Weights of a small transformer language model: 6872 steps.
MLP neurons of a small language model. Each row is named by its layer, matrix (down: output weights) and neuron, and shows model dimensions 426-617. Each number is 128 + 24 x the weight over its row's rms, rounded and kept within 0 to 255. Numbers have three digits each.
A block is one neuron, or neurons of one layer that tend to fire together. After each block is what it responds to, as a language model described it from the Wikipedia text at the highest values.

L4.down195:148132103117109118140155106159132107102106090116103148121131145118152148113100119090120133160152086124160164114075119108098168123162110116160120093149068107090091146095145144106123133126160131121125124121098164123114118104168150124127099130130131088136138146113092152136109111177127146135087131126122115170150136162130096113147101151104164143076105162117114130162129113132107112175151130125140108135126121126140102142119116114138110153134119161125103151158133145121074085083142128080127164125147143133149144121098128125126131118102082137136131116108100152128101119065089140148
L4.down1453:119082130118124111117067137125140071142140133114132099077126138112148128170093120149108152105121142114103108106122160141175162150115068155148133165144111125151121084143112123112138134128101132139150118097150127141126151118153159153126133138148166145133133139070118117144118122123153119156072172141117110116144151152102116099141135133136140143114115123118113127151112093122134096136113152083085155087117136122090142167151127090098151088164124143121092094121124124129140096126100128128137144111115150126142114115130090147135113116175116106110118123120163163093126145170123145085
L4.down2124:107127110204114077090120123132142141161143096133145108146135170134127162155092148184097125096130111097135155127124098134136121120101096106143131111095074114099125114131173137097102092108136140094112092168142114151092095118123138122110130124142136128123180159115106145116133130098121113147116163072139114154116121155128129099168084101103125129136100128132130131128132135112140127155129165099125146099092160146135138138147141163140108141114154122120136141105109098063152107161146155172161105122133160138122104099155112176134173103137109136090135133079169158112144143110107170088
L4.down2467:109132102120127152108086110129125142137124112107118124134132159081144133101130157140132127118155139133125134131134174158158123097110162131101113109128116106109113074191116148113161122121122158163172124128112151100113114097148151142162140118131114124118126120120129134075097096136091129095122101093138098139162148100131145139135139113157172109185110161125126159122165173097133080153128116133133119137117097171155146122131181112150115168154160100142157154130141117147113099120132122152188119098104092142123125151129097129116119106129152144127158119088159130117129094129163113114
Description: Copula and auxiliary verbs. Linking or auxiliary verbs right after a subject in biographical prose, especially been after has, plus was, also, former, became, not.

L2.down1885:114140113086140133116117148153109131102069117149098147124094134130144126140150142110134127166122135119122116090200127130154118114164088107121141149117185132145138152126154131089093082141126087144100113086091158147121129114118149115135125080136122185115097130147126117154149092114156096155119121101170114160135156127102141137129106106127103113115166128136120179135118090119126162143119099140124117125131136097118137131084103124172120088122125096133130159128150108157143138126139103088143107148127143072141135135118124139115122109107099128131113139104100186120151150110139054122
Description: Table separator row dashes. Hyphens opening a later column's ---, usually the fourth or beyond, in markdown table separator rows; also signs, decimals in numeric table cells.

L5.down269:093128103159166121107141110098137149163109137139136154141113161128148081188132099136148132121130147157107134151115117121074143135128132126130108127088129066135133127106096114145121121101106113135136106187136162158135150114141174165124124159162099141132176132121134141158108156148168121128124125066137110124167137125136161165116090124157112141128143115124146106127146110161115166111139121100105123110136094114089131148145135151112143148121095145118127093164138144138126142142120115122144144133128091107149145160139132106131082116153113122109150110123123157148145116116084097118
L5.down394:147114121091144139108142160136140109138111088152141069163119144174174111131134100135141120136124152113128122098141149102131114141118147125084098083115095102061085181115124146141102137105131140142164140152132123124118135115136126113140161115136120073151087160130129067155116094132143169122115146134122121120120124099113102132079147078125143114114101121152111105070140125115132102156130112140121175141122167124166143157103158152118136125137150162113125112170085141116141147101114111099133155098176098136127114158128141157161086075109079155080183138122090140131113104134127087173
L5.down512:108167096171110134134114152138113143158157104138148138115138079111136105106137135134145151120092133116095129104146152125092114138120131133128165165116131114146159094165103094159121148114090091132117169124155113150157139152131106132146127116108138134130134138128117150178129130116118116152157163119138152087120151168145100182129136093154106094150131166144124155123149160129134151140180133135113139100100128127140111128181169130144175102133097098137106149113142124133153123104119124148064134122128058110090102102103105098132088104122129140125136134138141118169148148170084133137
L5.down576:158140124141142124112113133147101132125143099111136109127115108138109119124144168149164129163127110084083122092155135096117109171155093141121083130129127120154133142101097109162139130147150127114155109131174126133177091170116129118118158165096145130141119083129157119127128152117129131127099158127179142137120117146143101181124075120136130138136102121152128132127090045137152107137126151143118130095174129140093128156139126082106131154141138112133171103114160118140154149168104111163160121099135136153082128121104101149149117109156124129148128105138138168124139154108139110129
L5.down687:126140117122147139131144140129111132149115114121163180135100131097129144161090116126103117132129130113133186070122170099144105139116118124097109132146100102046095114108120170141103102111084165102112146157117151145135146125114135133093115136091139103096155104116179086171111110131132152115118126138108108130126081082148145159102164153157112187128124116098130115106111130110109114138140122160126151154119125141172105128143108143134108092145138130100085083119140101107122057127133110107139126108108143117153107156139121168113137096101086092126137141132119128110142084097114137161
L5.down699:167123115116165148151134173105112140073101127101120125084137148134146105097124112121153122152134172131110154140160107119111158120154141156136123114174077113109158103147166154161145118123114111149128160097078078139110147089121126156133116148138158081111155110130118117107116186132144143120127086116105115098119136156114154098153135082125149146117128143090102058163165139105142183111127131107126138141170105141077150146130142147112098111129096125152098142171138192122142161166121112174110137151091171102091136147118119072155092135108119126121112108167136117130126138178151157127
L5.down718:119118086099106138090130113132134117122114104154145101122144143146116087115117125133136128129126143119096139126069140100158162135128100153088108139126111127129150143159170103184122122139144130152127104137165142108159148125091109143119156123109133123150152126114139097119146137151133200159159148109139150115089146155126167089111107165137130108118145138140141111114141128085150170107100110147133137090130105166122131156130094158113166142110115147109116123113110120129177078113092117152110117142137104151132110103135131096127067096148136160134107096111126147137088124133126094143
L5.down981:158144151150128098149094157122139105165089124129172136109135140156119144129138115104112137154108140125094170128109170122053120110111128122145117101113090104161145133108162131148176144123133088087101132089118116129114133114090094099100139129122109170131154132141138152165086153142097165112075108124137131151107171106132121096078115128118131122095124096087145086119141133118126102167123156138119083141136138138142141139140130120114168117143113166123120118092094132070160137177138166107148115126147164087128142106116100097161135106095113136089141141057193146147095118180129138130
L5.down1091:127159102139138135081103143137105134091097144122133143175147107132176131160098112145133134140129138137115114081119125067100133139088133147128158100128133112118068143131163071095084080084142087142136108163157153118096130064141109115109092130161156122110137166080102172090093086100093142139094181153105168145105085132131163145100170098120161135148115133140130102178174167154146133143144146120130111129104106102139120137107096111110130115097148129126096136125127147098144167113094141133091165123108128120094143117109111115135132134086122108113155085151123135127167118156084095120
L5.down1104:132159112162070119145146158147174150137105104150098055141126126177138116131105104149123172133131141118116161111153090101131119124130159135116178131115128125121098094122112128097158139134149109163104121127118142114082146156163135155071128158112138135166167160158096103123112112090109082136126145128059175101138128153108085124116154139143166086140127134198132128140157137149107127153101123135076089135122108127112146159111115097150124065124143099120113159169133116130158142086131130093166158124137148091149133141130131116154093108106166138147137139095139137142100122138111100141
L5.down1973:126182163090078157148123159164126167075128169136155060104128128102109117152167116109136148111145134113075149108122101143114099147125117125087137104161138117136110108168170142106128148113135138154120141174136140132086127145141120136123111120118117106153140145159144137130104127117107126142077122125130126149125107094127169099132129105134114112149108122110133122080128114139122159127139132174122159103133145116147135167145131183174192136107159111127124155114128122102135153109150176123102118138153122160132152160124140123102089181160130154136136118179131143181044093109121147128
L5.down2324:136162153100113115110100130139163150134156131135134152120086117116142120158154123109125127056126132137149145129091117153146066141109125138128147156134104117102152081114104100150117160136097131124080107159156148158109147096095141125112120120132157122168130147117156190148075119105131096131089152124135135145151158157122096112067138155115122119123135103100147109146083100145147118138125146133120097074147122144132109152069088134073130115153139128129085131115130164121155124101142119157087118118099165133105122131112102136118126145119141147081166111122154151102108102178118125127
L5.down2332:131110136133143150132139121128144140124135149126139155119102089089118176145134144128129159135157156136120121177152143159079130117101132081108122112099165100106140134121089142101157129120119123165147150101135135137129121171104123126137119119153158110127170180135113123112094150108131137143131119149083138135134131104151174151080169118098088077115110133165149153148135171108140133123130132119171140164140082168121123131164154123125148108138130117092125133158131161133124129107134121140068116108105113155142178124123077156129112110120168135123153120177110103092169173116118149124
L5.down2382:131147129141167100097119116119097117140171131142136123133171184114148121155111145160163096123145145108140102124134118042094147129158156109125113122143111078140116143107104126158164078136155112162121156148110134164150156112156097136137101113149109099107099106153114064111122100072121135115143141110152110083155135133142163107124098127135158195123138110144123103096147091123104143115118103146054139167145095135161143154118122103126133104121128111141102128159120116140182136137088117166103105139147126190113183158127123135137132125110153135120116114148126139129112145144152105162
L5.down2404:132141102131133109125130160128119115145117141107151129158095161130117140134118128168159167090130118107133127112140164122153133168146118123119127113093127129141064064110103084158139077146090134131153159102163131134152099131098134056142176142143154143121106079133108136158109128102111100115169167112164129125125131144093200098090155173127100116094107152118171105139100069159132126108100109117120140134139115141139139072138136108116140108101110128110103118166128105137151108145112127160107128110154157120138113111132138106147137145163097119103107117085136162158104112111158111119
L5.down2517:163092077149128121139132098100132143141086122150119146137103147119116118170128153110137167109153126117136092071108124079085140117169123126131102135100090105117100126153146147128138117075136144116109144113135129126159164082147125159130142135123143102143107141158120057157138108127157128054120154130145135139108138104128123107174110129128104115118133124137142132158139116140126102147117134121145107110139105087150154141157120082127092098103125168156063107142131140131132123125118149128084127164063137146092158115075138118119083080099144118113121149145123117105140154148160108115
Description: Lead-in to role titles. Verbs and connectives just before a named position or office in biographies, such as served as, was appointed, was elected, became.

L4.down1008:131128161157114110127123100111131101115152166125132150131153131132119164148132086097108112122152121127150106094111143144142113122107173150147103121114140165105130092106133154124131136149121116114151136116112160135116143196099112148080140122093167098170145123139105136093121146147072101145110130113111108146122133101136145122132113158152118104078176176133120118114119085169125128128193104106068116138105115097167134135143150131139101132131121101159123144162138110165136102144122157131106098127104065123124083147112079158119131107103136117102112138102142106101151079153146106135
L4.down1488:150117134147119131160102108120129155135084133143144144091168115145129093134107128137134160146122122147112121085146108145168150122097114121167141118123108160146147136087144102133102096138112104107112116071121108112150143129114101138135139109122158145133079096126115146138145136100117110111152128119125119140154110156143150120138117095117129137101115114133086112146089142119143119144151110121079135108124143098143121145164123086148121094146173089103157138095134138111161154124072065094123120164112123137141121145130147139111132114087119138128075124123133115130162113150148117123
L4.down1743:099131111165130156148117118143108099170124124154139113122148103131118142134150110075140146142118089138111079126139127166133148122152132102149065122130117146099150109153111101123157105152137141129083093122121098092089134117107124128128142119138125159120123131138087126124119111107145104131180158138094147092126096128142131133137174136122111122089151112143118124145106090142151132105106137136080180135091135125136097108083125122131137130146169128124079128140123121088108140093098123127107151156099180148148165145132090108119060126179140123131077055163145124143134133116138129128
L4.down2394:116115138113134128142142125146101153133108121156144124124134118124104138140126147106175141148122126108175129119134144179133099104146095144156098161180125159100125138098123146167148135099090119139140106156126091124111145154113109126185110090118102111112091147117107146136137112104144143150158128097102115094160149108124116118093146158138084111114128139117151106059151100096107127100143124119186124125108100139150149123116143118112080180137179128128138092096103190115061176108133098113073106131157126110095118135116098151110161124107121165109137104160123143112116125129160066166
Description: Markdown table separator dashes. Dash tokens inside the header separator row (|---|---|) of Markdown tables, right after a header row such as election results, discographies or sports statistics.

L4.down130:122160125134155167124166147113171111144137114136159126139136148089124130156129077170156113088101116124187137172127158088141120145131145130118091116126145134100095136113144142163123194085114113159098141123081139155121161152144123128148112102104139101096122123092126115140129142125133082161096115089127114123142112104108096123149110109144152140143138143129139177127167128127063169130162177136127087122077114116103147092117148075139116134080162127140130112133076127100104105149162100112119114107125094144142114133098147109106103109124132122164095132124115148109150113145136098124
L4.down553:129104121106113140100145112107140145127112135137117138141117102137133135152098116105127084093122115135109143143114168161155156140145165062124108096136138154137092129116110142111171140106127098153138116168128165155087160097219112107148119085159120046126113134133106158149154117143142112149080106144091127086140144100099126099140148144129144121099107113108123086147127106109118163128139160151114120172140101134126129066108150133131074111128128117093116087166156166122140118149137100123133168150137128143116149110176164101124148153141151080111091127135144161116114118135109141144
L4.down1573:122099120191143109108098138121131070132090126134167124120068175137131138116068129141140115104087096125092132120167147095135171159117106142104130176134125088152139079157133085128134115144086133146111113099142099151113153126141134170134158149133115119136115100118111140155091155099151119187128129138128108142166162141104146150088125149161148147152097146084136120179158065102149091181101136097072121112133102159133123154134139109138181108105143110091112101155114105121151134145124130152111122100168143119091103104098124132138134108135111088122096131138156151137123124162119137146
L4.down2275:126141114103075166097186099092118113103084132131084133141107170177156130104092133110109145151149110145135177131145103083121181162066170130108103129105129141126125121115120138123110118125105147157098125118098151160104167089157142161128129101090078072114111163101096141165142135118118139149086136123133106120168148142146135127129132129124125152092131141125136165129158109166111136127121123102099144140146095126123144118120131114159128122100100145059115106172150120087129107086147113127077154131123136131167129101167117107112132119126128083133113106127129135123127134137133125140
Description: Role and title nouns. Nouns naming a person's role or occupation in biographies, often after "as a", "was a", or a comma, e.g. editor, member, director.

L2.down404:131133120094160118125091159124182112114126114105166128157086101167119122135102136115162105140172099117085105168136089143110143109071133113135112103131121162075169135141106155145167131128163129136139141101116123116176138109130130171129195147123156161145161166095148151122126123131090152104110130114125147140117161148079106110105139169170135135099151133164122121119172110092138124153126102116143101120086156116099156132178113043112136110109148105086130153128122138147111127161102126108087167177115137081139126133117102088146176127160116144086121138131111106138107168134114131136
Description: Biography role predicate. Function words right after a person's name or pronoun in biographies, introducing their role or dates, such as served as, is a, (born.

L5.down211:114135171182105150134116094102164122126118121117082159073137148114127156122090127107142085126119121110149140125149115101165149076182091147130118109132152166174089080096124114114137113144115089142103153115140133129123112161120167101137127168115113101169132114106121071124165065071147071121093151124111113150173182150128108136150129119193083116123121147108134099143100078149137121143095108129139118124120133135128154132118130119158108145105156112125107118147107178113166132115108162176141105116122050093153122129115148097102143125110167119127053184140144090100096117124146127159
L5.down243:134128133159101145114132156134135124131148110119111112144128148136128140128163158132127118118145111106077127096087170119172120142109088111155135153127116130138104126122169152129126132130123130143122119080127114124098137107083116146119109085153095144116079119159102087160104103127154142105161130128114149211125130116136059130119142106135154106139147142146134142123132092151125129159125141149121120137121124135170116123120112108132108162125137141131166154117137105129105087134096127134136081108102104133125110129121113103125112093133140125132124171123154123146122136130113118138
L5.down457:095169120150128120118064125104107100136140132117139121113132112111085117156132121166111141131124149115128120120139116136121158151131115113126104156129142144111122130130077157105103142106136102150112171177145107135150109121088096185111130092100157062136140140134123096129094135147122118122114116131091079149155149127054159142123120104133133112153138083143135085149117110171113142108125123107095131101102143083115140125114165137099127125097158107149175118122121088131167128147102100162128103115160096134109165133142102145081143153154138164102134129134124133106114105104140126152
L5.down657:161145125130111125101103095113116181119114079113113098133099085167149110099090118137132150135092148117122136078126127174148100132157151104146130145101116143162111116130119126159146092087164110156149138123057130129083152102134116111092156117087133109147140126133100170123111104089117111151123134191120111157155166118127073139139162109149112141132118140119132124103113131136131122132145110126111150126107143153094146126133116146163099125139155095105079183136097151089097136116120139112090149113115148112101127129103121129095129116088123115136131148143123127095130140086154155143
L5.down802:154116140137120132133132139088131127111119129105172144096103165107139122141145097162127135092107151119145142127102096134068113144165129075099064123119105097139111048086114105149123116124105088122090134153117127136129108143132137166120085139152135136149106064141132095147124138147085139129105135196128116122139087157130148126150142138096098147097127131121117105110148119170132120145138147071138118132110106125104131158110128152133092104172144119096111119117138127119140074137151135123162110187123153084154143135156127132102124132133152152168143160133126164132117119105115122168
L5.down907:164108119122106153121131137116096178158111116135127152101123114153119195159152137121121130109124150123125100106133143156167126134094119145130143123166096096152119211125130130131147124144133116088147148149083109140117129087113112126186176130114125153148107104156082125123104098106134099120104133127156130146106108128107169125125106111116128114130083147161122103122138078107167126181119112106114142098124144100138120125139140129113096099090143112101106074136155112108146111091146129119145118126104110104139163144138135117164169143130118163117122069113123173149157130120123129124
L5.down1030:127112127140137134156076189141166132110167134097146122127137119158096162140112113144111095119116143120112101141102169125121130133160132135130132137093133170140140107138163196110100128140113144165106113095139096114163073145133100128130136099135113079148082130129156133129109149082165094146108132139109104141131141113109200127083147158151148125135129133134163153072153102139159139142168097130128154147133087111100100121080171082118149124100153146107150135101131161161106138150141133111146106087145095086140067091106121095115131104174151102124160124120170138089119143098185117100
L5.down1048:150139116140167124167133140088177093134140076151146101106158145112142093125129141146126159099132132135109143141172133117109114163132146111121115121136119135149089132145050113155113163168085118142105133152111098140166138111101097126164190152098153111105159086120126114128118072099106086107144112080108110121123125121153119135126158108144111112108156122128106130144185132161072128135162116136101139091126118096102113133128111166134116127120123159128073148107073130121169125061112090114144128141167155130073122141101097153110149139124126131084138135175114129090128087158116107116
L5.down1050:155131140130131096130143111169129116145138105137104125111130115111102125159157123134154126154143150152138137126147125103164153114159125095147145165148128119120117132111097140077151144123126097113139151114114123098106122123121168159106136129144137125124160081145132187136146123120175092149124105140147160136134103166129089152177136112105165157120133149195145113139092139077122149145111151145073139113143137111162140106111131140130146137132131130077112161143149143160122150097153081108142103123111112165151152096122142167123108126116121166151140145139120110182130145160102126108
L5.down1693:128144071139137115165098127122154143130137142150173142138160166129188145107141181112122143102166157104146121106127094153133133136121143130126137160115161134103078150145164084127122108133160093138156101133164139137117108121122116128153162126134177164152137170103136107113119161143129131060122142157143170114077112123092124133144163128102076101176129156132136111160153139129105182138153145162109126085133111109119088137137115127083104151063113123117108078128137102141137143161130107113129104117117146101121150110164125118149162154123153103133106119111145137140153089103120153119
L5.down1716:109127128174173103139114148096145114115096136084101159096163119108122135117118127121109126155102124113126144097164140106100128139138164103116117168084138128107132103130142173150133127122145140115134126127105144100129152107141133158172151141144122155109167090131130179092121150145137067150116160138128093098129160080161169180162112125103110111146178166134114110148085151101130131155145106127129078110104099141108132112109095141127089179123096112132142103128129125117124162079131155164108121127109102125136133168124131110136127081106122142138090119059117112132192138092153122158
L5.down1885:097163124095102108112105080117109072118155141123126121173126139101168111120131123147135146121098130113109115116159134149093110138120158159172143118102139151132126112085105161139126170174158106105138093119104123143130093114134121141137112151120133143116128136129167135154093133155116158095129155106177140109091131157109141129153101108061114102146118091118131125137103122072144071168126066088107132143162104111130146160143148140122166165104126101130099146130101073143152117121088106174123115109108133129099124121121108129123116135112103120128139133110130157160168136115143178167
L5.down2009:166129153210133138121115163150133118133110163119104126104113111158142157101160157135169108153118112123139107139124112086098088138159113129152103170105109131100094130160141112137114167129127115094131140118132146104142136109125132164131117136158144155173149108136129150193154116158115123113135119145093153076090127162164113129124140151104122082104110112172118153161131092115119111140112139063067125095148101121144085161105132105073154137141106128107135143140122086157155154164109119154161155106187098139117124154141165134093106114101075137125152122098148106150122113136119161123
L5.down2045:115117145102147103125169133132151161134135082087112159154134112121152178148138111112116135126133177137176172150119174178145133127105111142117162165106134124141132153128102125115148091110101090093149116123178142121145134086107101138118116082133123138124165167121101115121128098092158081140131127069143136109150122146120151137107149142126168161101177118104131118094118114133117121142155120131126148144142140139126131121190147096167162142153122081135126127135140128135125129096087103137121082130155155151140105153074115115117159127119113073151139096083106121143153134114111118132
L5.down2280:105110108124134139117109108109127084160128147136136211117146158124151112104083139156102147105116117119099115100097099182128165122120124090167150133152128139139117082103153107108112090156127128141097128110130150149130170105128098162103131137145149142113111113161114126146140138122132117144144140104100156136110147139106112141120109127144130124128186160148128129102133111129145126085125081109151130120101079136151134126121133086148160104114160117132103141167139093112147099146125142124180092139110134133137121084110128086155133144121145108149146117133166109078093108112109149134
L5.down2490:156156144132131127098147129149118152168128132126119110106125133111111118155153153164101135145134100139097095148166125097114104159141125168135147177153107136144096146117126130115166173119129100142091129162112113111141133112177098152094165108103100166152175100130098152150098111121117129111110112172146133150111093117132118117133153071137111143143138135126118155110128106155159101145094103097123163123129137129108099126099102110132113125112124147133143150088090129172130100119153116138129149142108096112136108103130137096117088155139109137111130133112120162128148116119134121096
Description: Markdown table separator dashes. The second hyphen of each |---| separator cell under a Markdown table header row, as in |---|---|; weaker on scattered mid-word pieces (anxiety, suicide).

L2.down1435:190169128120135139144135171129129132145085095119156116132129122198117086121116125154111085120157095119141161135113143120133140154169118069139086084129139112142098110109136095117107111156115137144134115106113156112103123123123139138130127162079106060130112162098114117112145083103139138126108109121125183148095125152117157120114106157150099156084144175105128124096136118100129093110147106163099116146143090067165135120108164118127123146147172130075144117142168157139134142116155108129111128165176173103123128122162154149100136145118124111140131130141102123137130138102094135127
Description: Person role nouns. Nouns naming a person's occupation, title or role, often the final piece of a split word, as in director, guitarist, administrator, psychologist, coach.

L5.down54:158140115145120123101159126126100161066148113103092135129104140138160069144121092133123127119123126123133151147144154104187132142143169127128136138112108131167135093127115116179149145093112106105124127132117120085156126147138064122131115136150120137147090141147147133122131137140116117121116156111141099148138119111138119196102154157101139161161146154103138106112152110136155171132132109116090082146109087147080103114131145165114122114113134120121111128146128137138150119119104101127121133142135081133103119098113099146130080142114107136134113117126163161157159151149164114168
L5.down463:129076134134101135131160150148157150156144087123112130144118085169120139141079095118148111113117126143120134149126084105132118138119158123118160135126166163150130168135160118132165149126110094103122156120111152117131166115132128125094128110124113133134145126168121117124138102101146110096108125109134120095155155110153096119114128133125127146108135154136122156103108116083114136121182081154119166145121100148120124104139140121170099154153137149089152197116130131149075110121159140112134147080122201079136074083133141088140165128127134078141127148122150157118156145115107106145
L5.down810:117075120171130092124113101151152110134127136112116126119157149107126115126111116188155094116103162124136120141145135140094142154094134119130152097156133126152180173148140158139143135106144130128096108161146113116139095129122097113171121101126133082148142172148135119093099163076117089132110110096120083139135125097140112127141120109152102131123139154118125165146120137126087152111138129080098111102123133135138097109165083117171106121162149155108101185101100152131086118143126135119095125124124105123129112113097137131146149136139092130128129154136140132139147152145140116131
L5.down841:143168125106094116131132131135159132136146126164070166094144140121156131171116085113143109174121104132138124147153144125154091130147123134120151109146150134125090103172102164146129170109108148130132058095124144153155138147135134136129094168151175151122114092180089084135110096109114155096130085117093148119127093117159154113097108150110103123120107070133074121151161118117124127128100106152111126109141184141138160116115115082154135128130098129128114132103145116142134106106122127151153157109107091156138154122170115131111095143136061116124115117106139152093122141125142110108
L5.down885:168154108129114113082117122157081159138154141178125128145146112093157096087152138133175106097124158121143162081152125161145084119144129169124102163133142125083121116141116140152125140130119103126149133152138175169135137119142127092124175111125107138163134163140159136124129093126104064124090106102116136109120145141127091127127155143096116122151130141164110128130115098143078106135109112146122148153144106159090123109123111158144116120089148100126138155131149155142092150102110106141134129120109096126068128099128134110191109142157150090167098142111152123107142108128140108141
L5.down1076:162122130127131131133123152115133178114121133144131139125095106124140149152120126136127140135154151108091091129121089132080099091182172151159143122146098108163129151088150108116104103104120124144162157124146175099137118142101147107139095149130112146112113108096168168104129116096159092160099107144126098093128189110087145128140121125145106127131151155145139129140157136109126125126148107129113134159137139157111147115159112124119080115128114146152081154124104147129108115115176125095141121080146125145145129127170158119148089112144082134145083088112138137125074108104122121128
L5.down1120:129152127120142128155148121087155123148158121126132107080144101123104136111095098099091120109094112094129140134172098131156117117135136111164157070073117130115119122120170137114115128145091127105117139112129105081094124148122160139127159089096123132125147082157167111133125146112165122118113109134135150132145120115120095126160112127152142098127107178128128091112190138141101117149168106099129142107145150132161156132135160118124136130150154086141134173121149127118107158130137092115100131132182144132151119139114108097154116148120137157151167132097133175116171126157174132132
L5.down1161:146125126109174133118114117121148154126131138128087123155170083131096111162094130136121117127101110138130102105119103124095160142120139095136097080117133139135122143061097107124136129123145177117122120125132124102133114087108112088125132148175137127128144105198117109151108135108111162125087095122103115120105109107143137067105148205147123155132119133136106125130156131107135113152106118134146127138139116127142142114085121157167139149108136156110103145148155163099116116075139152156146124149121131070165161138160164090143086130106150058102124136142168135071112118097131103116
L5.down1448:137094112108139121100115111134151122131138112096146169130131098094094138150124099116123072138096129112135146105118141102108120170127134088092099148139133134117075122160129194126165157109140094141156117177093123136100134128119115108175132133145143105087132122153089107134143138106148073131130143135107167151131171132118117144134133137112151109104102124133125136117149111122174160107121143103106135122172134081107112128149135150106127095153135141121134152092117133097112148099137088152100129132178143097105131154105133108121125103147100134093112128156150151116155127088110173133
L5.down1621:142124097179132128124149106122108153122135110110092109100123094109113101156073096119138154112097168123128108131130111167123147154145138151173114133108139116122152155145138172113103129157139095134113130137124166157137130171160155130128158166162114153104114095124157115125116104083151109124116126054125166116144145128129119145141158120125138135116109153061120109115155121184106164139165151128114122102149116117091101135134126131156143101111142105119153101124149110115080163148124139143105133116138123097131135135151092093136167140143109142110115105156121148114137124112156141078
L5.down1654:126094163149088136099145123118158121141097136099106132205156144168104104103084104108134133111121120158169117098127124148162144091135136110095167151144128125129137124120172152128177106146157134162120122112111123112103129104132105091108120134138127107159144143134136116159146132061145135131114131135125130123164132129146138135142152151155123119085092145053129122113115134130120145159153106137099163157121142126112170069067121135163092115133163105092132126127127122107127135130183125116124117154125151061177130143164157115149160161122154158135151161157121135148145117119116112103
L5.down1658:155185156095109109111114098133158101162137126138143136150134200133114131092109135134104107076161063108095143131145126141097119120102114120108132080175114162103131095149119129146128135144111160178152155124101148132142130179165127132141146105065111104109155128137140152110091072098127163123154170083099183114155137166137064139128096088129126129094137136157123178109080133132122071143097127092099127111110129165167121138134172146126115133105102125073108144135171079094122115079104060111127139133139117113123114136140109139131123107136108117137125170157117143136117165098091174162
L5.down1789:129128103146080122119146100141119139124139099137113146118100119150120119156140107138126151099105125119182149098131110106165152157154126156129173142177107162106127167127139132134138135157119092125128161097134132092101133054112108165139146152122076150130137124136113101128128102076169159120132119106102129143147162143136123127126110119101100138091130108174126103119111151107112117085129123117121129103099178151114143147134090150146157136087116110146146109105083113145112110100140132098127182147096189136138152029131160127119094107150140112108138109110100140117093088145121150097
L5.down2244:155206134088126135161159119142123116124120137116091104131116135113137175114104108102136116111133129112124130129174082115117096105157131121124126121160125098090107132102105149112146120122120153126089116132099086138107167105148152144116138113145120136142140120112140085137154104137137099125103137086130141151157118102133117161110155149113134140133167119126101138118149090094124148071100118151086145110128132146095147133120139175166145100112102118109134117152080131101117135124162130127120164145092124102100113098127136123113148102121130118180127126162159157144076124157161115093
L5.down2391:138182098142108100141151170143125131158122121111120127120117117117140162126130100126107117124112150114123140090148112123125066121153132143139087079108146109144114099130178146112169172110137119126149140092105160106145097128168114107139130157151110167119160143112178118106141156129155133149145099125121129084139138120154136136117084125055146088155133123118098144108171151119108161134154090154088169141161125114139133132143134121125151110148097128100127110145155097119107131170148113115155108132138111109100094121113135126123119149121163111166145115102168174145068132108109139091
L5.down2449:142161114111147129144134100162169154112140146115155113100140123152161164098143095118106138121129107127099124165166132141163166135161185111127148124136152125150124118150137106074189113101119103117135157085150119134140189143141139119145132139171108078123111108095144116108141130167077153130135122187128163118109151117124136120105128156152159127159095102109175108103118132118111131134162141109130142071120157128073119107140094108139135119098147125123148162153101133132137145137108140117099139178145122126143114152142128129136117112125136129130119109154150142128125126079124141151
Description: Head noun of descriptive phrases. Fires on the head noun, or its final word piece, ending a descriptive noun phrase after a or an and modifiers, mostly roles, e.g. politician, footballer, medalist, priest.